From a checkpoint of a small transformer trained on Wikipedia: rotary positions, 4467 steps.
MLP neurons of a small language model. Each row is named by its layer, matrix (up: input weights) and neuron, and shows model dimensions 128-255. Each number is 128 + 24 x the weight over its row's rms, rounded and kept within 0 to 255. Numbers have three digits each.
A block is one neuron, or neurons of one layer that tend to fire together. After each block is what it responds to, as a language model described it from the Wikipedia text at the highest values.

L3.up26:105135112112151089134156141106130121128137154073114111159147110120104106131149164149153114143108146165102118154091139158145122133092125144151088124153104141135105114147120095131154148104159127102133134094115083164093123143115158091133124155140141092070176167092143149144127139149121130137127160148129131137138109138109127138166113124105157163125117121092120123099166147151110126137153
L3.up31:122149156127159109138133129134115089146133149098140108157118139146181124127164141165158136142101178157140138118121159147159116161131151132124061145114135073132138135097100127149120152111091126141123102105143132191141169103107099130110128189139151142108138151093118121167121115139161133136129124089153139098116154147134108110122117104100160097130091091088135137091143150119112158144116
L3.up52:077129148132134126124158120129103157167135120165114110126132123115170122113122113111127118151148147104106140173058113177119143111105134119113122134107157144162127139085110151126149134109142122147139107112148115123124147121131140072121130128137124166064132114142116105136142149144081145103166151110118102114106130130151143151160131144132086125107119139106117136128143127157122124126127
L3.up417:156185182111142131122087160079107117133143171151126123142116095127081102089119101121132134117149122143125169152125114121098124121103161131098150089103143147149132126148191106120174148110094162122092132132125113111121145138127121114160109125150144122131121156122160158137151137125156134129139151127123142088106113097111145169098166127108136121153146150065108115099150121116115155111096
L3.up557:111147124129142118110111114096116134130131111138070140132096105135109098123125100172161147137164116117190128126082151134128138171128137131116141151068136130143094140151122159132135141108110153162139150126196138080071089122098129084173129118104146125105152129120111148115142107115148078138098103122141124128104137156132126113074137167145140110068109127131195151164125135122087145127125
L3.up572:173143205130161118131127140122097161167065129154136111094116117132105049159094166113087123138116131179153125142170148129115142156145158126129138079178122120115098153092125109134094134112109085185076145156121142107121134114094173112154124156111143120158105101140132134105108084109097106127088136162135143107117155122133129167148158128115138100147069123125153118115148122109105104110098
L3.up673:088129113144165121128132117129106157126119134108148093150118129111137124140119164098145131142091122157164110157131133118120086106112121124169138098153143121116126148104140123131096105132171076151127145140142103096156157130135114123075098137111168126145094120172107178123094133098128116093085090107149136173102128113129169165104143174099140136165112109157134125139138091101130091129127
L3.up731:119122140136122131125126145119100116170092099114135137119158059138087150126077122148124125123180161136165143178126084123144162171128102107141101103114137125142135099161155162124110122113124140133095132126153103120106164132108120130127110116107102125113132126121103152109094134107128088146113125136133102128128163181173128150106141124133186109123148121172141127105144121108090155144114
L3.up788:176106170110109116111127142116157122174071155121116135143140096101137167139107098142064155151114112164131125160115112143132152113142122153194134134091147132152142107176147131117139161161108159090137162134104129124126117113113172107080131111119122115120086114093103115095135108120158164149132139119128113153117098120114088160115105142161141087129101156129147174108171148073152122153121
L3.up804:135147166151140107127119137142116121164102139150164125197137115130185140156128123101137123143132142145149164156157171149135143152140130125124159123082131102159133088170133100090090123113137079142133170128094064105090154101113191149145100170090133095107128144143125146171096168122083127143099145119129118144100127090132154109162114136110108092109110089125129122119120110137135121147070
L3.up962:111185133129092133148174141119117162111137116064097138152131079113133125135136118148132084138129123149164115130102077117129111124142120116116136109143130124084168183159116100117150133127154148120140113121122097109108154095122164145131110098083146113128153129133139128136116129129113101112123116103115153101148107108145112134111140122146138083159106107114129115174136171103100180133162
L3.up1042:082118142177132141110109169133075176160116103101145120141115160134121134105109126136134096137142122129093124169131115160127141144142160141191114121086143095089102135143117134111179139166130146196124117142124123086131056129095143111117110136101096134125143174119137118112103111146137115128130134111156106112137115117128136141142177100118094108133175154068142124110144098141116125133112
L3.up1283:091144083138118153157131154111052134138143150149160124115164124119160109097120104133129131181155110130118140109142124130123066118153104083094151114188099158147159135136125150112120151111137098144097114125105140117148140139122135089121121126152129107109139104165119114178149157158147157143104143129182091113103115143127122159074135150122143165144130137133120144126082150151079164152107
L3.up1330:148150147103115105156109119125150088134111121089136110152127095186128140072098110162114121129061178140114150172158176109118119108144139121116136138126112111123158136104104132122155125155130135135149134155173116160119111135123124094118132128154137096097138110125113101105096131135100116129135128140150120120147150121111084161137126184194121151151104103103159107170127115138155167155119
L3.up1377:159095130112133158166111123151128129164110119104126110168145103121166171096103112094098158153115122129129111147130125101157132167139092140123122104158116123099126145117129150195094096125153086133059131120139161096116134106153157128141166175160101123084122120119113138134136129138133068100101136112154122136163133094148177187120161109156119124136121147143140125174109122119157130160103
L3.up1407:122149129170123110115107145117068137154106097133104147138103115130102168099140128108119137163106143141128167148126109143110127172123138121152098102086133128101131158172130128114132144122140106146133126175159104122128120125134156091113121171138170107129110157124113111096132120079173095093148122135144103133103170131159185143181108103147208132114141060121101101109126130101141143139107
Small numbers or the first digit chunk of a number in prose and tables, such as ages, dates, prices, counts: 24 years, May 13, $25.

L8.up698:148102133128116121144100159084149131074145132093130102115133110117101130084123130118127125169119149155144070092087167149094126130161136122153113110114159109119108098142137141196103139099149132175127137153153134138123127142174130129150154116113126161100130163150145141186137146125124091153139161129133117100139116112145100094138166123128113137100146108111159150130160096138145113135141
L8.up977:116107138123110135141135154108105101111105144163153154127063180101134066138140132132113139139115149087135129126131146140130120165119118157174114130135094166120124134135161107136130115099129112146070144097139126121102107136110115183163149157123119146110115046114110147110131166170165107122158142120154116153131174122109145109080140120109138121116113146122151150135128101111125165142144
L8.up1074:138086111081134116140096115155139087119119156170144160122108144110119139147163154132144118146121116162145118147112156136127125138137129121098150113140133126115136152116103120148130096131151148150113144138141094108099094108134151098105142044120120161123176120151130123090114109118131114107107090087155127144147164128144169149162151140108128135116135127127131127152180090131093168117104
L8.up1516:159101136096122118152122180137116162154108118155091140105138139140091141108161133087147154147152140157160150122122110136139133131127140123164113150102135124132104117160109103160121134104137100147137151174142105164108090146148179144092157089097134121081089140130141134129107156115164104123134133161138132135116123147136160088085130086122137130124106164090125134109126110063175115131117
Final word piece that completes a multi-token city, state or country name, usually before a comma or table bar, as in Cambrid-ge, Belf-ast, Virgin-ia.

L10.up1011:112131096129094139167110097108100127129130096144133130146137149112127124129149121128153114075147132100104110095164104144125122100103122144090118134147107094092111186148085066110105125131094126088165142109169103141122124083151102162140168107178144134168134175153116147146133144123118083139152163152110116109104142125153121133133185158175131160151093156096130148145108089071129109150117
The final piece of a multi-token place name or year, just before punctuation, such as Louisian-a, New York, Wash-ington, 195-2.

L10.up679:115174118114143131155109136172093127083113144118137121168136140147144101136125117109106160095098123122138119145088131121159135123107155138152120129129142148110142101102159141136176103119125162138145126181129134162137128116153131134138149110122120163183118149080093114125097095116153098093112133123139130148115089108113145141096114154091167131134084153124105131137121178100137103132106
Opening word-piece, mostly capital V (also Qu, D, ov), beginning a split proper name or foreign word: Velasquez, Volgograd, Quaranta.

L10.up110:103068143142102106166139139118102126134148108099146109155177097132144145116162114134143145112092126092151113180120139157112100129121152158088098101138160163120162121147116143155140116140117131102156144112122127120140135140143117097109159112109165118120112172136083097101127111136147131107078190102121137152130142088138119160131144162109155161114166097123115105139136117126155191106155
Number tokens giving a quantity right after a label or space in infobox-style lists and statistics, such as Running time: 87, Injuries: 9, 16 doubles; weaker on scattered word pieces.

L8.up212:127128193148152152153084126120124178122093115098132117117103153067151117122155132126094149135153121111110088112116140127131130113155146141153097104128090087115103109162128133099099155117151067131085096136114118144098117135088159133113155136138144103139176113104132117130138127086120138098122165110093125135182118123101158116148144113152122124114177150129139120143145121117136164159091
L8.up317:108072120137178147191169127111078109106112130139091156130083146128106108133130128152101124137144134116135095142071120126127135126111114135091111149156111090136115109158135167154117164107088098165139145127144145125148148121135180154110142100137102147112141139152089147165132119108117097138109111093126131159136130158152160131107111121110130097095106146145123105108139117101137122175142
L8.up586:174108169139134111168117098145167115093158146132165088167098110112149131090119151169105139121106133125138117096119114168149140108152117119120138134149063105071145132139132128100123127129096125139119126115135152106143173126117103108140184149159183113117148125142138137135102141118131165155111132112120129138160134162115140188130093090069076145097153084136085158165121117150121124127133
L8.up1070:144134119165118169157180168140086122136094111130114145128120122105173134068092115156110148086146114093167128142164124079124137140165145119118092101105117096122119102128108092144085146126150110082124152094133121122107164101103112114132169111134147095170107123143098111143126137152166119147119118098111158098115164128085146124159162140141137135160134151146130108135100136132146119124160
Final pieces of direction words locating a place, such as -tern, -estern, -ral, -hern in north-eastern, southwestern, east-central; also commas between town and region.

L8.up117:133142097137126166134121120125103118112106114163121133145134123077136118173085086112103173168104085105160098133122140103130111122124146132115151135082144112139113133110115072159143084126127136107142121096123149083146115105102083149103120143096124166129128142138132183125146147108092111120155123092116144128117141143115148140132140167113146155147117112159154126148154167118123129089131
L8.up242:183139140142113116163134114139087087096096122157141146107106137103155083094138097120162152133140100116147074129112185115125133117140130145131123153121139158111137113115109130163105134105136136165129145107117107096113133133122106132151094122151121154092140163103131156152119111147126182132131113155139098144117167150138159150106135151091111087116157135181098101125128135098119097184171
L8.up466:162115159136159123105110163131057157086140136130097114145137141119115142118118104119141162145127103128109085083121088138102093141099124148153146175159158133097119107126123088090080119137134095121111080105118101096145128167095180139138119084077115085149136134133149172133095134111094122156140098159159137152145112139112135149126141097107162153158135175093126100146134110153127124136129
L8.up600:156115121105129138110131130143093092120097153134088068115111122134153142131088108123177163113099155121092067104145112165137113152152122176136100142125101162154108082154110105116150134121144134142129156145157170135128107137084115112097122154108162135176150150130116148147146162125075095129118116136103162137150143134198149120112168145124111128142105158103152123152121157103136099137076
Short word-piece tokens inside longer words and names, partway through the word, such as ur in centuries, u in vacuum, im in proximity.

L3.up21:117135150144149148171119133089174113123162114146106138143139104148128147115127124137114156126169178109170140125094166151065171125138157152099136135132100137091118123118109128159115157136097108101187167110088146174114130152189127107126117115165182143194110117119122127130085128111123123097140127161144184085139124177111141085114132087170158124130106149123135140151110088120081129131129
L3.up77:120081153105122147129117136150116131091172117094091131160144143127110076154161107111152139096114135159125106145145137154093123143161164100143175073132113159096109137124132142130103124118158187118149112185167154112126079086122096130147138132133128171124123104159118099161086104138093139116143128139092121080134131129164128142106159149117141104157128116123151128129148116213140141103146
L3.up250:130088130114091138121113116123137123108133154121105169094107163094151116132092151140137122162093152119128174112145126093138130091159124126107114161125101138091095121126123141165145089120155111132113138092172112106162119136140145137085127122153112132096126152107113123082112150111159144127095157105161156134159125124132091133157115093131097120152170108092126129142118150106101144096116
L3.up405:114121098155095146097136137131133127154125141129137101137115106135132118092110074100152144135086150110097134133146150098117113100128109082127124130148118200136136080115122152143139128100114123121123115114119178173094113181121131128169180116112142146160118140139135113133115120145168109107100110160135112149096095102099137120114136112154139109106098121152123215135165144107099178081120
L3.up614:131153129134140121123147111170141128114126149121115130144093124142147149145139096116171141137102137155130144138154153125094129119147073134122159081125145160129132120153136163107078109102128096125078148144140164146119151138121132146110118107138107139113111145106117149123117102125137115111099137175121139100168133108167118135103180161096113181116149110098114114115152163156064102164120
L3.up635:155119128128132153111111162123114141114135164093096123120154132117082142165135151100126095163100142152161109054147150139099108097139136143124148100122125153154133136188150183077112152101178142143153153141113180139173104145116127115114143127099112107142111141085116148119132112104146151102133127153126106077163133175121143139124128130092123187131109136073133125140122094118113112138182
L3.up659:148153131129130125175109152125132093113091125156131134162116157161147112105148119111117123120090122139108119107119118112125162148133099117136126129158135132130164154135170153130104109132122110148084138141130128090121082084130152136104140184167152169121098142095074098139087160148125112116146116103132147126140128167068150141127076102130083095117120119136149099139124098160087130083142
L3.up684:146086099111150134152116126112119134102133112162130118164172133133138118147113116088129137110101122118105154090152164105127135136104114096096150113155113150129137093162138119119126113153122120119121100129117093122194095162104145140127115141120126152145073128124111084069105133102119094128132127121150153120164161129144171155124127100094157105107143108156144165125140128096143099132137
L3.up859:160100136127131084161131142135120135127159160165133117132119140099127106149074155119101146089106141188126141161132155114115110080127112095124141121126120150096140143111082128128085102136154151165186101156182092127150159171159096133099167155134125162124089094119187134119080104139118123129111134135125148138098153153136129128143147112123130117145115152138114098130156104092076118135131
L3.up1039:126104143135122118129150119119122139162160119150129113075123172124136146132110121113145114084149132144115080099127112124140101143108140116105130128096095169111101131132120157102134127141169126122110132149157137112115100124121138115091109157151163179138110124158153113147136117141107088121143139135156151118151160154147160096122111111104111093170091134123134133144170133144122102160147
L3.up1129:109091109117167135148118130108170123127144177190109117152151098199127120163115093114125149132180119100081119152157174123174090075160119102126128124135110123118116112106125102148112169177143149147201116132097133129137153098124124125076132135140155129103089170114109128170125114108118139156158151112102098142114125149105123146102134151103112133123136142087117112138125130127110116149131
L3.up1219:157137181109098119149138134142121137127117156123142156116115101116158146147137136133113127156140151142132104205144140112079171129125133140139121123099108137145108143083090101119126092118147092117115116164121145148127125106143100110103139108110128129080134174147100164163092155130097115140130137104110114107120134131118108142123071120092107140110132128170154108087105140118079117107147
L3.up1275:163127113062128148120160085097110116125097159183134146112131100099158105160096112101110096138125153147129131148130145121110112134149117078112150065102079151114126099126142159122071124190149121102121152152141110122133121101094102144115140146161138153132121166105124172123099107125135147079137116126117115109136138136109133097141111150151110143120151158124174116138126121115107151129172
L3.up1301:131143103105107145152120072154133152129111150115137121127073140176154133158134131113164139119167111136151122117160143101110122110138134149155118142115113153138119147153121120112157129117107112125155108132128118150117147156106121125117113112068149144130130128063111131138129136161151077150108135119138129123049138110126087101097112158142131117158138119123184088115196147139133137081150
L3.up1302:119094128136158135174168149101132151131114140138143131126121088153125087170145106130110156144121153153147152090137137125142122107116217124188169112111134164116173175138121150134153163114107132134126124140139145108155116133104132108097126115124101121120149118084105133144086153106176084086110152116075170089127121176131090139112118126109144087143113129166107110091135124132101125098158
L3.up1387:134129154072101129111128127179115144143121106129152185119139111126158155122136146130111101112134140118151104126157127178129144124111122109144126107117105152071080161142142149114140149144125100112102134162120119142128154161184131151134138156095147151144153143105155137122119107081166161138119199138138140116124116133135133137131081111092111133105171069102123107087096153109093112149151
Interior word-piece tokens that continue a word begun by a prefix or first piece, especially "v" (en-v-ironment, in-v-itation, pre-v-ents), plus ex-pl-ore, ex-per-t.

L10.up1267:138120110112134131119142077144111108185114150108111126143113180174146148141071152149139122132152113139081103133162152129109135109124117109107129140119126132093145162133105146110124131139076147145142148145136092122147162149121104116095131114140114110113160137126102107140139134141095131116145155144107128122137146144127145088093144091111149101132093112103091139069132165147125131132114
Final pieces or whole words of descriptive adjectives placed before a noun, often size, position or direction, e.g. central, large, western, significant.

L3.up40:151161117146163134152110126122129172076115169079136159101087111106133127141121132099161159106129120139146129106111141114146138128115174060132109115115152146081077130143119133143131112111107128132105141110135137108098126104151087118118160112159131144127149125138103134170096125131130089203137086149154128130149095135117135126144122153117098116106148140111192118121133089097152189134159
L3.up331:154102124116136133112129158115127168160121136165157146140115063088114110146133093122136177117106125102106123138133092096086156129097148127137126167154139116114137124116104139132111193169138108169119121123119153151145149139117109140133144135131113158165127171124109124104074148117152091103113147169141131128117121120120137083111149097128162167090091133172165157103120163117093121098091
L3.up397:130121127112121064082092176127184110137070088130109086101095125133147145132111130169090148122158105131150133078110110113120138138111135122149167100135146095134124154161143165138083158132150137118167150116156135096160138137149107148092123155137116174133126150118095178123119111150141119111169118094131140126129124131150141104140093115080122144160114124102152177105159144097127154156102
L3.up436:152118114097102115116124153147154116107132088117153164063111132141126126108200084166126113136114150172116103127113108100100098113109112105113139129108178146119104086149118153135120132165146113112127083135116153103118115079105098108128121124151095123097100151154132155131143112129137159136106136107123138107137109125163122131095143128090147101139087150141143139127131143057099154113100
L3.up550:099097173110083072147091133128079143153136141124170130102129078117161133138161087134121158138187130134084145160150155122144139126105119141150144128068115119066109157085167109149116168179144123139115115132135156140138164141142125118118111112073135119119125129136085162096135121109101134142134086105112108114109152113165103128141165162112161145099112117142142104132145123114149147154141
L3.up639:140133151122151158137104084126150113171130144144088127160146109116118135143130160130143140107132154127123137135128097144102144102113141115089138098136141112156116171065137152088098195095115114167149108131117133141119116111144122112119152102137108154153097124141150127106106156168156096096158114117125135108081089097126090122125150161138116137152161169125163117166165132166169109073165
L3.up797:143078138105096160122088127121109088119142149143109144160140150157166155167183152164124126085166162127188122121122159102086132125073143092137151154114119144064150117120112140129123143121080106141134128145141127131097142142148129090168120117139138170112137115142165144122110118105123082117107158127112107127121161095098127116122163153139150106071125154121116107146155148156149085109114
L3.up912:088085151192105164108143122035138107119118123155152102125127137142167159117116157129152106095072081153149096115118142098136138161129135091097146132195132149075130087086110122113134132136194111117118164158124152127094132178087103132126141134114099125152137143150131161121135152136111145131132098120110147118122131141129107148098151091123147124117129158124155129133136110113143084130135
L3.up926:140074147132129149124135138111109063151103114149120164128106132133086114082156122150135181130104186111108102102162103139131122149130161117142179177127122109112140147120142122104113163177140123178126135136151174105126128087149129154102112132138130158168135139163115132101121141112147101089128117152135124128155070102111128102138108118141166176136148155127108133185124140120129124094149
L3.up931:134074123086115150117139121132116125164172096143137138115127139134205117146122187113115126135170116117113145146184106131110114120135138108126104128198126090117128117118142130121105108152092136160085150148128185146148152140143098111136130088146145128143147077135158101123132138166105117132161175126119121129136090140129139141137083107135112076117085122145123122133133130156191139081107
L3.up1068:146139096075111127077157126143146136138157142131106128086158110136156143175167140134135121121130122167115142136145162152103130101136112152174114151103107140148097135129141126129132102167102122143098116086129188137124096138128124116071136134079101098111128134115137099126127181176135127095137171087123103121114114147129119121114158058122133127145161129081136143096144088116110127114131
L3.up1138:146143169078090142152131148086127114138126096130115145156113154150179169142135111197100151132176161130145133113102089123109109143116138139180117103159141123081156177103103100124120138128116149134133144103102134136117078108124142111123102119127139156101150134150119134147122108100130138121116098106156159125134090128133121141148097138136116122126108130129138126104135175135130138085135
L3.up1193:103118093142101126120184146073135126096146068117152123046098117133110108170132150096124100095125112132108137097120130139148139135108105179122170117147169140121115109165119132145166131123134120110102155136108137107144154112127156140149146127140123138131141107098147133111134150180140095123128099118126146133098085071149107111127110148110163139106088125133152125153158148153152147101119
L3.up1372:148086120095086181103119125114147113164097130122126131113101142154123085103098145131101102111137126133148096103123099137109134142108161115108106128093145143096095159151142105167150098109145163121125143133141095150098147071137136119122144165122161151143166119103126122167082118132146103128156147116161135139121116140147164076105144167085166145084105146100180093115141151121124119157144
L3.up1447:156096100109108137096124125157141127138123102093118134120119089139133132099136074123138151107091129113143144149144138130061130100127111105120151103123152106136131114113129117141127145094123121146111160118147164177136150130159108161149157108133103147137112133110174149140104131130124106144125124118152092151138101136120140114135138113131109112113138161121135130127107131073099125066120
L3.up1523:089094106141143157097106098090179172111099149161118123121126108146178153103139076118145123119095124130148129137128135133115110134117141121121149078138119125104144082114132127110123137142124107156150122156103118145110149110130104149136089101123149147124159097122095146141115133141152130120086139107148165135106130135128121154159121144156139102117145124133150088109114113135119128138096
Final word-piece completing a multi-token proper name, mostly US states, cities and countries, e.g. Michig-an, Colorad-o, Milwauk-ee, Massachuset-ts.

L3.up0:140091142144134131162099121149131111140120166145128164112075120100113134130195138132123116107088111139158153146110176084141119125138137114091109129126149099131092106104133146089099171102129132149119140162134141113104113127132122134109137142122105133193135170136165151098151150135138144117116122155138145150173161143176144129110124191141101085116161104117150138138122157132176112117126
L3.up89:154140164136131143178148149162134169108145116166142142136096131066114168083149136133097150135158134118093110111108098093131107127136123162113156117133148138106125121143171110119108129131132094128133141121180154137107162129111118109087163122125119096156120163151148122150121140136113112127152151141107082139082148143115164178140116125076105141112140116162147110087115094135099118131087
L3.up111:125134162183138147097101138130123109150140133148106116119126120112152144137129148114118083124082110124129121124113142107120152095154147174126092125126080125099093106105145109120084130178130152127125152179149095112135139148167122112106113139144105151138131145097097135112170139110106116117129086123130101148126152123142136118154131119144084125135089117114141150161128098103125132116162
L3.up181:129148151136122114169125094166133095128163138182120150133119125110151153171136128103097143143120081105103149169121117140165113132146133116096126111149160169097121150108111132069092137163093157104155159140123134140165156108140130131132146117128111107114132135138144137143118129151085138136082132074110154115107137117135129118097110141134107162090110127074092133122152090181122107160105
L3.up194:111130099091145131160128098115145139170103145116096150102154178113108161162128148148115119113119080165150117112110114134168134106127144151093079138123088087126116116086147148105131156133143119117106121137183180089133105138111135143104135151133150173145109149115140122124155153113132103121123140130144089089134101127160112114126123169144149103109132166164130147131148148121173104106138
L3.up305:144153117100181114103135139091155102134114116136152145165109142058115138113129164108149137123140155099123175126129123166156121129121080158115130148090105173149128100133108131068122106146148113124110131163184142120127133097140150150139130100119133108158172121115177145128218107131101136127153160162145114136126133112123140129137107132119101115114142132136127124139147117099155079138091
L3.up336:163153124156138174091136119146139151084076139160120126129150135165122168131141150150109119137135126155115145103160159119144137131153119153128181113123173126155103122105152114115108101109099097121145130130139167144109141101121118140093150132113111158129141124121115152106125155182116160135120172099126111118127108118173127148118151151161116063154137154082141109143121128134137121119113
L3.up404:159142139114116129149113107139088143131100148121121118125108138114122166104137127112140140086069118152110139107110112114147122132164091136107131123128205126158127096145104113099068144111113128130137095076152133105150147146120072104142121118120135128109137118138097176127172104148151155137110135130081135156126133115138138145101123140094146151153163083087154117116131082114160169132129
L3.up407:115163138133135120138118119100176084114131091077100119106099117151147145135177127157099096132137099124143120138090112069103113152164132141140116101125115113139104135142119098129120149117158113144151087130123125095131151147088126129122143108104137128140169082124156139131148144149118097054124164067140078095126121128135157106130129131116177145117101107125160136130163073164163099162136
L3.up412:142130099131131163184128142162112079124136134130141103107154133173146148183135150141111142081173113148076143153157110142128125154168107135134145125152124141155110153131128136096088113123141146141133160103141154121100115150109142081144155150129142118170127134114131157128132095125145137094140124104169149108157191142122156098123123084144098130056113195121101122159110098133111128141142
L3.up650:105111128157142183171100155131124119137106120123144106130143151135106103126118099125115133160119114138163112147137128160109139153100109144164104159113104095162109111109121118159130119127105130097136128098150176161136107122103120109106143177121113131166133124131094114165120184190150102148074072146115157145121116109115126092167103187173164162144127122108098158144113116158163128082137
L3.up651:166147128123119126139147133089113125093116108131157111121124151130119197135142125190095102142134148107106147148165139130194100127130125133106125139141094134136129104144127114088108151124118137126154160153123145123182133141113139119118152137093111095103109079122170127159171110104150133120169145117166148138146136126080144143146097098151139148131104118167121113129123127111174160086149
L3.up900:138143170134121118116081124091152102179145112135138149093154116124152140123105137134166125109130123132093123146152125139090088147103151095155129146122143124154130121126136145150153129116136092093128152160212137120129097118165142110114112123175091094153143149112098126131053130118132099115117114111179091109148129128116160096139156146156137130105155131123105149149117170122146143109133
L3.up992:099077162116137123136110155144081179113135141130147151101099099121136075137124107143171145143113119131170102108128137104089168102099157145122138143135105097153115119114138091105111146113109150128111189101176113140108114113127113137129128127121131095170133104112132149126108108164136131120122136109136165074102123124124128156121110121171093082108159168115138141137140112153151112154132
L3.up1152:147139143156137110105139113153083165121117083122128140167148174129154137149131097096115153139120147165121134129142133094110160150128101123140145120112109132160114150123155128116136097164142181132158139081170128113119155099132079101145112131145107158153126101099157127104105129079132097130125155092115115091127129117126116141133103181176097136112092149138120099120182165141192114110093
L3.up1173:107119144151164136167102085108102127163126114108094155114157124107115120098122134139159125126131096139150103158132092102174099101123158134154120150133126125117086129089152095164120126084101148130127147109137113091099139153122137112143158113099147102108178131119123127102145108148128148109117158095132106122180110144120130106132129102148142123120122159143125142137145169114148082129162
Subword pieces that finish a split word, strongest on the endings of southern, northern or eastern, also name pieces like Thom-as and Lou-is.